{
  "n_layer": 10,
  "d_model": 768,
  "n_head": 18,
  "n_kv_head": 18,
  "head_dim": 64,
  "d_mlp": 1024,
  "vocab_size": 16384,
  "activation": "swiglu",
  "norm": "layernorm",
  "norm_place": "pre",
  "norm_eps": 1e-06,
  "positions": "learned",
  "qk_norm": false,
  "attn_scale": 0.125,
  "bias": "all",
  "tie_embeddings": true,
  "parallel_block": false,
  "init": "normal",
  "init_std_qkv": 0.0129,
  "init_std_o": 0.00236,
  "init_std_up": 0.0129,
  "init_std_down": 0.0025,
  "optimizer": "muon_variant",
  "lr": 0.0014,
  "beta1": 0.93,
  "weight_decay": 0.07,
  "lr_head": 0.00672,
  "grad_clip": 1.0,
  "warmup_steps": 200,
  "schedule": "wsd",
  "decay_fraction": 0.841,
  "decay_shape": "linear",
  "final_lr_fraction": 0.0,
  "batch_tokens": 131072,
  "seq_len": 1024,
  "doc_mask": true,
  "z_loss": 1e-05,
  "train_tokens": 972300000,
  "steps": 7419,
  "dataset": "wikipedia_en"
}
MLP neurons of a small language model. Each row is named by its layer, matrix (gate and up: input weights) and neuron, and shows model dimensions 304-431. Each number is 500 + 25 x the weight over its row's rms, rounded and kept within 0 to 999. Numbers have three digits each. A neuron's up and down rows have the sign that makes its largest values positive.
After each neuron's rows, "fires on" lists the tokens most often at its 100 highest values on Wikipedia text that the model never trained on.

L3.gate759:527520488523513525476530525448546539496529504518485465541457530533517530433500518492437503532496530480503456477532518478496506471562481507525478538521472485503485533535514516574481514493538493507524516508517494522506419490490475505505529495497490480493528512507512512504571493522500488536527492526540490497520509522491460471526500528512488473511473486487516520494506538428483483533442
L3.up759:527485493453479506505545506511487488516494501510498479494458499484511482509537493535543513494472530507487493456467506504490519483544523482509500520520551492486464527498555499537504518519511520516545437473476488464518465533495477500500514477489489523481559537487492497487480536521507420523516441567507469516517498502511505515482507466566488483515529530512482506523522456535491530493463
fires on: " as"

L3.gate767:500506478519489494488523466460465485507524496508508471488516491511487523506460523482503490505497528536519514529444481501505455495437506524496505516551536489501490500471554485473487531496509499475494480537521520460521548508467486531528490516487522468498524488520474509474551543495539440479492508463480528508523502475477498509514521542513503497503506512466514497504540473523547488450472
L3.up767:488480410543508472471509554451463512486492509483484518512521496522491549502486507512490466512513536492535514514472451476497509501476516504483529459531508511492481511528521515467503474486511511453503515528564511476498483524508534456535504453496495493442496497504465519513467485526542467512518499528470480521518545498520479494460473485501540537489497514467491466503473509516491504533507
fires on: " H;", ":", " included", " such", " include"

L2.gate140:468465493477497501501501498501488519513524547546495473440460523541511509523532520504508533490510510449491516514484529484522521556499530466510518470509500503454482510497506436482448481477543519525526492497507511507519455507480455530533502470516518533511507543502558544524511486464457482496497490481461460515493458506523500492524498529513539474501490537492506469525520498494471549471477
L2.up140:475494478503460483481506489510483547493507504504530454454504511512510476553518530493538523537523499506455500495500498509469514525530527500515539503431540511475498485525525506539480491460507529538560527526485530523509467518503457503521489496503486546489514504510506496505495511472468480495501533481490488538539477531513482519514508502525516511493526509540485537534491508461530499530482
fires on: " -", "—", " –", " ", " (Note:", " —"

L3.gate818:496553527447507532496517485447479492500508490512490473532498547498529519479503500500501512508451491471497479501488496500523481475502458550518523478463467486509568508499539533482521479495541509495518497498512507490508433471480477534503476490526509505494502496500521469474492490513490498513473495517472517501534556487480503495510496530522454483506480489472542584465522506495476498487510
L3.up818:518533523465512521452538488510498494502455540507493506502480487511549541477533503508488455488516518482467550459466463472479494516509516535471513460492485506461515490525483480500457480548530521500489453518445505566475463523517500507484511502536499530508500532497506524474515525511510548516515506506519539482486552487496493457558490554541493487517448504498518510513472480541518493477519
fires on: " as", " for", " and", " among", " along"

L5.gate444:495549502509525512534541481522487543513496474477527488553536481529469461511502469512493506524474487489499516482507508549549520504547507479520512488469489509500532457470473521495498528511494493513505501484467478475506466506545506487474478462514552529481490508503580488483496492520505486560495469451538490487528507520529494517561506502473450489510447512519514499468554475488500457460464
L5.up444:511495503496508514518526496514504462526536482477513542453511496557490477459504514459530446473496492480525541535522545500516503522516489503499514496503526529503521501494498530505520493492500484488454486554465520452499536519528531494491476492542499504524498496502488478463466508501506535504570499545481540486500509493463505507556484530535467522484562506510502481486507509446470495476522
fires on: " |", "\n", "|", " the", " The"

L3.gate884:486462505503561491492453511491482472532527507510519507508539454531488498515521529528518481475467468514490522553482489474489467468525555490494455501465484449521481507510526525503488488505522500492520498512472481503519524514522472531518519500462517498510499481555490560506518495544487517452482497482479474525494528540482513511460527531507528519539478515494508472456500469517500531467512
L3.up884:494534521487479522519509450542493473544507492463500482503485500489514503499497524456508518518497541461477507503469508467496467509497488501488465512558471493503454526481526507524490489517515444517471484507510558487484501485490458545558492465469503529465493475482481516529527513502485519507542482523509525490465512502515495508520544527503514455487487489476499508486505500510476452487515
fires on: " as", " called", " than", " like", " with"

L3.gate866:481495458537492519444482508507494489510480530557475495508531478457487559509463507507519491533486480472520528504467464440474439522492525529475498512519529479501493495495499505523468510491484515523501506517459447491496473463521496544509509516470517544500521451502521506485497466540497451468504473494501482503478481521503501532485505481506537557572468544468523475512557464480466489510481
L3.up866:494485474523496521520477502491507452487515525469519478499507441516524508517477455524467554498539511505513519519464465481482494526484529464528529543485515521526452494508509489494509493485449483479479499491520508565486503514501482501540486549502523536482509489502493515485488496515469517549508498520507523509515503474478510515454536485488563510465461503464491481526503504504485525546519
fires on: " as", " including", " include", " from", " like", " included"

L3.gate296:580494550485522516509494561502501536455517503484488530488534496557441519527516479512488476514492462523457507499506531468465462497526480477525525479479485543497522532498518443489465455527502480490518487532522534516486482480521545526480498522478501521505465544565505508492498490500503510493496469498496481520488487485531517550490481516480520505540503490527491524519505491456481484527492
L3.up296:523500501544473505504478496475466520438533457523480488458505520479540529528488504497494494500479499471533473505506515499509475507496480501502485461494514503483504519496493501479486512499510450534499497534538551468491487453514469542553511480529497533497458518520545557525534534481480460458469503525455515454514514532491503491442502484468476495488476557528507522538482511527416474544498
fires on: " |", "$"

L5.gate667:541504482514503481508509479523500439468505531508491526498489466476455505486521530510494518504494491470494467494438454479502508520493482539509484471572519486519515499514495480486490537541513505519532499506501554476500458555516508555516450515490535489482507488497532533536490505525508496493500515502512469544511499510480513535484509549476501531506508523499501535514549490514500500556518
L5.up667:513555492517498546480551498497557472495489457498486501516485502504498490524524531494505512530499491476515433509504492470525477471490509472499526500516522496538486492513498496499496521473500514530546455527487515531534444494534474533523496501534499505483543508469579543512552547519498509482483495499510511505540508503457509514523484530523519496454513492469507502537566499530481519521505
fires on: " at", " in", " of", " |", " In"

L3.gate631:515468448501533491500507504472500486515493509505492503507494513489452509506538535511493499522524524495479486466486510546520485489459504530498511555469466495508466502547559488521528511528478487484550532481469512486499513510510511507527484525493499488492470510545500497498508510518462521526507469529501510498502529525507503530493558501484538437527506449515497531493537531493491485497505
L3.up631:472504519508478547528522477533475463563478524535475548457514491507505511457519520492486535508482531467499509515520471504536502455488521514495522476531496495433484490484527470490467498538494490503488539546505504492527482477511517519468501483508525534444477514511489490516503517567462494503544473488484533526463526496520489506514461509503521520492500494501488459498525530483518502471523
fires on: " most", " some", " Some", " such", " many"

L2.gate59:515540486494481543518486506497550507488488499537478510472478509474450534495456522533502529491496453538519505532525513528503500532516488486479481502522507500528489510458532509509534482499539534524496487442493489490517532509479508457508470508521513535500446543552516526488482496531497542494514479484495492518473509477509532519547526501490504503516478508537533510461505503475489469518494
L2.up59:510556473485520480532482500534511513490492484530491484520445493475532469467451484490452500518499505507505514492489537479479501508495520501523554508510535544513501495521502477497519503469502510489459511480509469506478559524495461457515447520536519540483514585504541473438516502529491501516494529493478514514501541516529484464528521540493486487533475489540531480496492512460517471455499
fires on: "is", " stands", " heads", " play"

L3.gate702:510502521502513496509518471477518504501512475492565525472543507484496499438520500480471499543524534538496515492500520484498468594538546462464479491478540471518537511481488474510502502503527526492517473482504501498499443499467483513494466470529468529527545467538534494506498515487505525480558497496461504487454526463444518532511488490497478500515456560512519544516531496485473500482445
L3.up702:516484482533489485499492475513456481455507524557516457503488498507452472522531482530537558527520532472490512544476498496472542535496518494505468465512510518482490511505476463507469490489545489546506474498502524531470513520448494500504467515503489505467496518523495484519510468516510507541509534492497510515487489471488503485501499493529550537496538589489487476526513482457502475499461
fires on: ":", "—", ";", " -", " –", " ("

L2.gate854:521465451471526477518517478504511529471466532537457501511519531459512556495524451520495524470473463507489517511473544548504469516495526467521458467484472530475511500524458499446460520524447495517536457478492495505495485489528490522510466483504478488530440488470526535493487474501484510507461493487557495477488516513494517535504506506489479518518491502555499509491517457519510533552518
L2.up854:516507487472476486514467441495511511466518506558498535467549476462481497487535483511527527511472520540493527522517482468531489510498489491501525536466471489541563525499506488490519477535436480460549527461544485494500539506475491497496499508498493476495483467480448438512501469540495540503576510473513513501505497511480541474481505495516501498505501491505504536506467491531496471498523
fires on: "ist", "os", "pp"

L2.gate711:492503499458491540513536533486513535453490536544538498512504532475485509472517505508524482470544487522518560500514468474500523503474506514535519534489469526542511513498535512528485517488532501478523506527558497466472525546504497497493540461464496491461517539529488495468475530519517518479532506480484487491496497488477526454477494518506519479502455501504496491441502490520515448491477
L2.up711:475480460487526478535528536510498496499477545471459534506484503546523468510517510510486519449548506511504560508492509497509484491549487535522456478519525509490505472506516474493522511468522504467488487487450485462502487435501518532501519492537518474458515505489492488455508516498546511472477519512510503466492495533481547507493503522474520489492527484519534522473518508457522493476478
fires on: "air", "ú", " Arab", " German", "gan", " Angel"

L5.gate34:500524485553492477510489492501452472465496486566476487484448493506480530510523504533480481511483470539514509451483517537467491517467455486501494474437472522446511547505552415493551508543493509516510477515490545468468479546488506472481436512518479478501551528502483467473490478483523497539510486491480504541521468529520509474526491502490526492515510511490505510506520513479483511502452
L5.up34:501526543520482502494482539526463477501459444528521482535527505490519485505508516483515527501498482490497476490535487496485512523527471500485511524548508504505511495564547479474470508508496461511473518523498501486518480508480511491517516487531502502497494495502503503491534472522538495468524515517508498493498505433497551497491529494516495512526477456501489510505476544448486485496533
fires on: "S", " \"S", " \"s", "-s", "==S", "===S"

L5.gate97:534524505534541475484489529539533472473510493472468513505519499488510459547477504478490474497486475552480523522530523475470514522523494513523498514487512490483526502506495509532516516499467460519537480472525495527465520459511535510549510468469545557498511468500519462486525527528512525514487531525501521505470511475488512467438500480514507504488485540528508521524518500527481501517473
L5.up97:468490449522547534508534490447503506496501492473537530460508508491461568477514494514476472541510508507490420568508524511472537480509517491492494511485518535532492496499494520486475473525542474551480484522533473492470500491484502516507472461449531464529504473480545469551525503487446503530460515479522521486482448522483506429504493503510515490456504508476481515498469514497549528494515
fires on: " |", " of", " in", " the", " to"

L2.gate219:449502498490517503519503530477503537475493484497545494529500460507475478479549523489473465527490509529459478511521529513472482494531484481507503512497519445498523452486485461542477493517509494531490524507516503480492472498425475545466537520517481508519472525494519470472523512514479486542504462505525500522567488484481525470448497498534539521484549499514502511497486511498540489512510
L2.up219:534487515514503522460523551463517465489523502512538515468530449469505479522532521485491508498499508525510503557497474526514500511520477508478499502496485454481507524510497461516488518481492478472482480484473504497482525487499484483471496480513436501515452531496488509460577502515514474547521452486456521525516478514483508466503534518502525508501489476519470526549499519458511527501497
fires on: " 0", "K", " ", " |", "-K"

L2.gate856:507533524478486518472496473524486492538520521509528511520473480490489548536477460485520537500463481543497490498515483529510471518475476506513530514504452459501469478512506535516484504474495509528497488506489477515459547491541494478516491478522494548490489533500488441477493472486482540501534498520536537501465492500488516543508523484497508483497478496529524512537491485513530498493490
L2.up856:468489548498508503440513454471492511491518537461517438501497482490487508478538469504474521450486506493526487484513524486478472498491483462498466488497488501530501522472501503514515525531532521485481488495534509523499541521509499495497465503538497560521513470489488494511507478518523502535440557501469499474474546487492470520565547519494509489464495536489503505537493493498489519534525
fires on: "The", " '", "=", "E"

L5.gate559:486537498545485499474513484471519537495526450469523512515499509552476532470558466503483504502503481505519525501500545491502509494561507443496526505485499480493528526488474472484510511507456468492499484507473494515488474500461489490504476442501572519497483499488502467496498497504516503536487472484496473495514509495498488478464501534506497483510492530547522478450525503505508503537518
L5.up559:485533493493506517483507474492525505513513553520484498480484532549490505473534505476459477494509550521464466487492445489516503490517498524459489521480526478495512506509496477512505496474518486517506465545525492488478515505477517518529525515496459509510485494523494516541557530521503488531529507465506504499511519488538483476514527523500531456464514449514501530534542527464548502470497
fires on: " ", " |", " of", "|", "\n"

L2.gate773:460519515507542457517517511494500524491521553547483501452521506473486528502538553445511533505510509519469496481518520554518527461512495511516477539509501512527510506486499505431525511513511455528562523500478481504502515489515474527482508508517463498507476514456492523510494524502479469543497481556518488521477522543422515475453537511485520526482499502516469499512488515482458455475479
L2.up773:444494520570497500489414515517482513489464485518497492481531522506489479508492492529492503466507483498528535493504494487462499497473482534468501505497525510502513455462488528438468448512512485525484466494515489546509474538516513502493509529559510447488439509487447531527555567503491457498507543481493479491479531532513529476533519473477506516542514507504499461505492487541460498503521
fires on: " San", "ang", " cor", " un", "eng"

L2.gate187:510502470543513515508460536495450541420492549488497495487515487445464526519452494508518518510505533500493444516498525478511476484492502504505499470472495479540540512503525471463489515478516477532522505491467501478501520509490513526465509493487508482486481505505507478489489550550493479485493494457495522496482491538503541543516495484491478483510498485510490523520539517489484502552485
L2.up187:507540491533472528478508490489534550460487489448526453478491486492492543474544559503497473452516485464500509454506494498526536493453463500471484460522477496475464466504477468539521506516496531544521491486485533486471544512444519486533491472527483477468494503480497514479497489482509525559508482511551473526512472494503488511489493530469484505461460487463489510518472520466546506513475
fires on: " 0", " N", "N", " 2", " Rank"

L2.gate278:552526488456523476551530513512497501455508522573503470501504492472540485525500499549484530473474471514490526495465511518463515471498520487541515486506491466519483490503497450423478466455552508526510471486474517469511481483516489494491501519490506502550496538427461493479482494501488528519498500498521458484477537504532510494481521466462528538477487525526495520534516481443519494516461
L2.up278:486504469481476522483480500510534448543511493489522497515505545534524498466524475479485496526501489537540493490474483469492482528488524504486489483453547509501531496493539465498472443547499512495545555494466466484498522515513495488520468541548502466548490487508498542519504515501507519449473502533497463505532493509474515493487491509505558507507468501516471492511535512527524477507485
fires on: " g", " Ang", "-g", "ang", " Mand", "eng"

L5.gate372:471535474534525522482557502479508460416483483522467507521471510479495479495523490499511470526518496488477519492493496449475539487525483468466523493512538476500477505487485492467475504497500497480493483496490536510503486513497461521513486441473573516433491514519517468496474498516460489513505532484471492507525508461500521523458498484523496502495493527468519495503494506500532511540487
L5.up372:500527544501510536489562504502517514479481530550509468457502500479479467509468522502492476483501471526510472510486542488473494520505492496476503508477495502523499517480509462507502511515477516522487531494481507518506460544420489495507499478526514498533508531516537481488517517473480535496502535496479483484469486499488478448522482502501497525523488495536507453527484462560487524510478
fires on: " to", " |", " of", " States"

L5.gate716:479465522506517478492474475481487510451526511507541550506537496490529483511472506512510523523517547536463488508470527499468509512505488530539484449504488500522500483516494482497492503487503466473527493474485475489477504466507538503515522526485531481494497479477503505466471505500477503490487516506503459483502473470469492501472506494500456466508487485483473505501550475506535512508449
L5.up716:506476495473496492467460493459496526479467482524496517526525514501451471477541507496507520526542461479524509511476482533515493522533500521545517482519533495487528492494518504457499446527516490479575491538473540514467549465452513514500508547493510475523477465492517462484478509469493537495468480512532472514510511522510504504495465460559491478516546508486489461501537483475445493509511
fires on: " of"

L3.gate892:463485481489463550524500492520527528500532488480464503522514484509497497542499451465508472501496478520524514512521507496514498541534568491529456486497494519519481482484526540537523495474466474474504502513525468502475461537502559509482501528477492497522507526516465487476508509480513493498460483543508505489452487542472511487529478508511494497551550480536503524510540498485472519517468
L3.up892:428527528500555517482513486506498514518492468522499480481462497524492535509500491489541537530508498534530501510477465513552485517530472515489522454480506502506510504515533539514523502495539507491497480481500525540499452498469479501487518507471473517475455471486518540517517466548526546486521492458496492523493479541492508488548482525484484533514499508491496525465488528532476513482482
fires on: " in", " |", " of"

L2.gate531:500504499501507506475491501503548496533481515482511475449506527520533519464529481504495468495475548510500473548539487495545513470539493490535531524525474564496526488472493525479524539527527526506479505463495497465472512522489510490474521487565531542501455531553503489477518489535505546483506519486462545484503481503504542497495448491471487500471509518539542510486464554469484459535517
L2.up531:555492485516523492516492512538501482469505475474480521515508480460484541505513501488515496483500464451481517495502458521505481498523512487470560518521497533470484506465484496478520516481504534520482485497474506533509504482514484493501461522495514504533493500498480518487499529496487489505527483506462536452513466550553491510460450504472486509492496483527533498463479483520501524517499
fires on: "ri", " Tra", " tra", " Rob", " Tal", "tal"

L3.gate202:503482508503511453435553556500469526512518510483497494486482479500514532508533521534536449543519481499503535543518477532549511508453496505512475492567503473474490503522486536458547464505511490523494473531474491527480491521502495518471511480512526505467522523534511483515508523459518503513488554434512480502467508513515501545497526496521545505497535492493512526488417532514497503466527
L3.up202:555472480481436473480484485477491543510524507509466484471493507483476512507529464535509480523466504502549487506473520511523554498533537460486516474524504485537498507526465474516504522501526455511472511481487482522537497509499513488502462487481488523483473472542498482464503503499498459541504476491516515498496474501534493525482490516504477487516535465506516525475479506517504471468522
fires on: " sh", " ins", " Sh", " We"

L5.gate466:497506552517469532527500539518500496499497518488503539509487461532531524492498498438475530497548475514466534527483477481522493520522500474476526442531561460527535491495504493533465479500482470507552525519574462465500484510485471500510493485504516507533570483465501516428469530530496516519498482456498517534463498495563525501516521489489475513493513531477504489556481501443496556521484
L5.up466:492516500492513505488503504513513468470495499514544472505552486494509477526494519508473497457534500543496519477456509496509481503499502517492475481478510507504497477508445507501447486472497508545533487503523536531528507458518506493540516561482523486475496501539462505522526502509505473456540522479485495515516469516492536494553525506463507513510498512507521484482467488503508491488491
fires on: " ===", " ==", "===", "s==="

L3.gate836:502492448478526511531492502541525491519480523508472509501467514480506466500472500486517480531493512512450524516547477491479463500467458524459481479477456534522461475479505499456494475536547498466492453481491514437502482473456519474504496490531488519531510483499494498515475508513468537490499491514494528505485501478494520549507501542510486500505512499518523520513484479461474505473513
L3.up836:543478481465524512560472494479459550508484513512503489481517494494495477524473507497488482499528496476504521461445445509476496489459499540466526508447481493507492479468524522489514541493491481518552461506494508495483528450497506492511467480502464519534494501519476462565490501522498488490498497494522497546478521515490476511420492480491541524499485470504517447510470554533480514500499
fires on: " |", " or", " ", " number"

L3.gate671:511502509473482540538538484498512508474525476502497529489529526497498507499483512475550514467493491534488471494516466487482479521491448460501491487444485517493513494505542526461517489513471494444529496509542527507504504502528516525493441482460458481470455469530512550534506532514466519516485495514493468485500519535480496506497490490508496532500451471518482501519479516484536465473510
L3.up671:453509502500484522531499497474534504489522485497500467487506506510472467478489512485526468513487498484498512510514506541515480531495493510509498462488543499514478505496523548502515476523537487497506484552490531524490472483479511513541500515467444499514499494492516526565519493524531490479508527551455480529509500526509485536501481494533524524499484471506472503494480535551506521469508
fires on: " |"

L3.gate386:468481481468502518504492512533524496502490572522518517455501459499507487494516496498526465520486470506498472445487464498532516525519519545523495535501513498521499493514479518504510512496498481508528513561498489481483505493504488501531524510527488527526573531504527473533485483509501495522514536496491556523457486492512563457507520510513480532514483523492480490508488478511467537428513
L3.up386:491500431483503508513497474527535462524511527499480524462476494528518495497492518521482470533463542540477476506475507499524489535493520493494438489531523478488488466524525557523504492520535498513513479521483446544463472479471482517494494526493506529512508489468515516510481503474534503529516506500532481515504513462484539502535511505476495488504485527523483501501470500470503548493490
fires on: " as", " became", " or", " to", ":", " into"

L3.gate816:506522548457555522507512501489491525451509471519501472490524486474491511524560530511524478536524531491479522487482495463493530549497511505554505492498466498492442486553526456483457488473515507528489518546489521507456506510456484543502446472492502489479531504502512503501538498521493481457499505529505498535561503522499521507502525509550507494531513495489467466523502510449471525519461
L3.up816:466490492489518540468501478506532507517501521493535442514501495517486504534512477408590467496479457485506470507491489474484486519506487529471496492482547477457509484479498526440502534507491491499460545481531512518501495511519517488494478519538482489481546492491518513503520472484473471510485528513528488535504526520504490493500472505506488508484537502563492510496535495491504482501506
fires on: " which", " |", " of"

L2.gate906:530518536489504477479507506490483483522499511539493480491465478473456515513491543444503505493444479524528455505513530506435503514506502507482528524508542520482513484539526490477528497494543504504502507483500519520461456508471501477447469522487484502505497547490494442471523489510466502489493527484530550477487496508514488503501497456477491545507488524513503428501518500495451529516517
L2.up906:526505520475508479513526558474488472503494517499493530450532505450507510524489494469507513551527519477500498540494506478493534475483491489574468497482492531474507519478492516461474459502484493482501455483457482560504498527514519487482533504479483499513501531522494515529487489480507481475538515472493499482470493491529527537536475521498480444518479521476502466521471508491451474541506
fires on: " G", "el", " K"

L3.gate724:454501491466514492540533492531497548463496514535460500468505529471523525485487495546531483512503460501502521471483501514530489473508477513561531508559468530501470497475493509490500480499496480532478512492506507514514493521488523502510538509485493497530474494451479477493486501474490537503496513485543508530503488445474467518490482453498476499503496496469519517489464480503481533509505
L3.up724:520534507468496493518515519499488532494483501545483461476508496501550477500528530519478479499514542482505453508519537466501454488494521492532432474474526473509493505507491474436479473503489508516496507449507473490461491481457492498500490528503454498488461511489551502506539521458473492554505473516534500531528502465477529523533500488500534525509487459481477518521474479479514525530514
fires on: " into", " enter"

L2.gate791:483474473481485523452481510557550488553513481509489491559435474509479498449510512518519517480464520493479524549496504520535536492506509521475505467473489522505489510479484469529468500484473486436540488488587492519529505517495510525498503519530491492489495498464505506479435494510485487476494532484520537518531526508489492491474486506494503516502506491490501536520468504492517513490514
L2.up791:511508498499497498459479521508511504502510486502519511533513474506465505473541513490484505518526528493440538513509494506518515507488513494533520511503462480528507503490522563544511497515517532497549485506505472480480500535503497565481515487504497447513480519487547459458516503517497448514491512503476461503531510527468492496496504447479542512490496523556466501527485507503499505471490
fires on: " de", " De", " d'", " Van", " der"

L3.gate182:530495521518501496481501516462516543547485511548479473548516520529470535536499513543532493548479481504473530456494519496505555482521459473520496488467487480459446517558520462481505500535503474503484457483511506512515497551526541529497477480509517491460535541508483495488505510500492488509494484535501524528474487522533520484531519515492491440526518504528480510482504460503494501468479
L3.up182:485540518491476530483510497480558519513456505523483504455517538504512512510513481556526512538467494470526520510480502548490565532498490477457519493500525491522479500526488487515521480514542502534558435521506556472546502478506459553490505535509488487465496552510490491511519565496523477460518507483498480546490488526479483493468526508519451557495542500509507506478485512492485473510486
fires on: " War", " sh"

L3.gate387:515473504513495517503501483505480539543497488465503497506493469498466450402525526501480528493470472486490504514470510528533455535490461501539503523551521502514513524479466519451528509500526513518531532505519473519443517502508500474480518520520526493492486531508475495531470467459488489547499484525495509470476505510536517519494508441515529472513518470531539483535483470504514499482537
L3.up387:469502478519507509492504497539445481500507455501472472463522520539439524511486491484481527495470507481505486515519539538519488479462484481520520517465489461476479504535514508463525505511514505459482516528456483455522527550498492472494483479514551483478493520504480518502512476502492526459509496532520508499491495462516507475498464472575495488486472471476512493513499492505517505482527
fires on: " an", "t", " Sn", "el"

L5.gate1005:467492521519527500494516460492501527468504532544510523502534517493451517538514501512510437489485526489451483495467477504471527502490478482473490478519503498521525523514432534526450522517481509453478518523465495489522510491546508478499519498512492507503486506473472532458503493483486496497500516505502472466549534470489445490523481503511529501546516483502468510491498501502500527534521
L5.up1005:529459494483502510494516482452527486477504465532530507530478525483501498508534473503486521488508492525515541477484464459510470494468478480520453518467470544446500518550493501483475435515486488473515478510486521477502493498526477499465467456537486515531487466472550485487483518504489477470504518508508490519523521474507527526490476508518529539471503509497528488484541468485497482492514
fires on: "\n", " of"

L5.gate569:461533430501519517516501537532516515503451482497511465515530504521512489510548516506505483507514488508481460512502482509500459526530494474500521521499500458501517510495526486557490519520461477521490510540499517473512531486492479509546437503521512503485511480453480460504501500478521525469509472524499474521462450485513492485490526521523452533529509436477545542523524513529471529503523
L5.up569:463504452479507462518486566492501557484495495521495531463518493503531517506498488466476468490484505512532490517525498499481495519526501516510519474526506481477429464520534493504513450495509473483460504515529499481534506502462521488510468545477524496453492513443495499517500504526508487491542501455497494481499491534479522520523524495498537492510493521496468492545476566517498538467500
fires on: "et", "t", "at", "it"

L3.gate883:502522516551479435566517492498516454459500498494490509500550494461505468487472533511496521493486500482461522507456490515525503506494542476509488508543529494445528482461471504488478471497511500498500503503489462475452498527507486497507546508500464508467509504488493484502520471511464504518540499459492482572488512456497473508466468548548490512532489518506545453516490471438506541522497
L3.up883:541501504483501519531539480497523469454502469484539459507496445544480490500534542502519494504469476484470536518515531444486511516519490496527531500515539469463503499513493500543501485499493531498532515510481473501473514483517487528528497503538503479498499517499514462487536523461515501510519514489511477513493475489525508510500565524468496488490499485504503471537488508491529514480498
fires on: " ===", "====", "s===", "===", "v"

L3.gate730:490507516501487489465476508495487482516502506516571465516484452475511520512485449529514561508442486467510502558492467502500475545500481481521522476490520553466485512557477511527471435482516544484479509509482465489541504476484528464511469486498525504508488488495484499503504482515496448539528499503486500554521512514525481560522540541510569472498473496493466493533495525506505437464522
L3.up730:487469518524501479516458449500455564470535491507508483506522466489513546510500503484498530515540492528477505526509477454528436513478470519518539471525509523508464542462527503482496491556489532507460526514456475507462501509491496496501496492495513506481512520473524499482478519467467527515501534470499499495454502483511472512495496488501531508504490531517479494526496529521504493478459
fires on: "=", "The", "K", "An", "A", " by"

L3.gate679:525480543481508490522492522493467475533512493498476420471530517461478531490489511512488528506551502514474481498531491562484530527516529540499490507464436492558497487544531498477505557490493509519484475540511469498476480536472476516454457481531494519554461463505541504494504484508500514535495457504485486451504521478458471497480491502511545503488505491495529495498461497476491490499542
L3.up679:479505518514472537529523484504502483540491488458494535522518502508568482499499493522441531531533482514513478492453468521493482493539475485482518485517525475499519483479500505478478506461518460494500475500478495479515480526468502535453456457540524476456514471498546483482471477423503550554475514441472468479513481502527489559545541479514507486464527564510488479485524503491535453521522
fires on: " no", " any", " No", "o", " every", "othing"

L3.gate444:531553465459518517488464509480524527523511466521436533483519505488517510487498451497479509515460516495537494514494492546537532523504508499561474472545510521466497511499492504496523495517513532539492501522495544471485519500489488516525523508543454476463537497477477529467506504495553534490515511512469442462510496508486465463505509469555515490482498517516507481493435567472491499550470
L3.up444:540506505481509488494473457484503514506472465532495536476486510461535509494518500488476490531479524463505489555488518480516527487510526487495473487507504528492510484499486461501493513505516504501488526454564476486491481512548528518475523499512484504532529495467509481493484515511461495479501490528496501508525494488489485487513501511512516490515462557493521454484545538490506500521483
fires on: " to", " out", " election", " up", " based", " from"

L2.gate957:499505498495491511497497503446498463491517498487524457465484500488496527508519463531488490503435476538511519512525503537499520515512463485518482519476476518509520480510497513467495518478556514454500519502464537486468500514498525485490508501478477522487441566526529461513481464494515535471527518503466493469481486490515500458470484502452526494501546432524513474477465498474499508573506
L2.up957:502484516507484536480516569485479534476461506512513465497529491534487519470537495512483526527489477511493462518510529515484504466498492469495468522477499488551499507495472497502523480520481508498500502566545500503475506496551493499513460515489480509508463550537477529536565509466503523474478503519484507522517469515533510499469460515463486480557499481499465496532485509506488455508520
fires on: "el", "un", "ro", "ó", " Sep", " once"

L2.gate774:477520514485507476475473529517522482490507501526491524503485517516488544503515516523551509537496508543523523500475499517500515495503465468501510474461450498504517514495513520498495492570491489485463526489476528486503493532501486492461493487506510522472502537473525503516491481503474526503482513523518484495491485507481491520476482539470518503524497515510495494490497484467479435501543
L2.up774:480510534493508529527464472517494514493470471479506508528468496490515494516557521505439490534476480497497534523494477502486502524494496471474493526528489497491531478541517496498494466509501547489478524474508545493498498505509522503528507489527474524522487518507500525536518477516489508484486503513511505530519517496514530536479502480541493494471512484507508544503493514502510508509516
fires on: " (S", " \"S", "==S", "-s", "===S", "-S"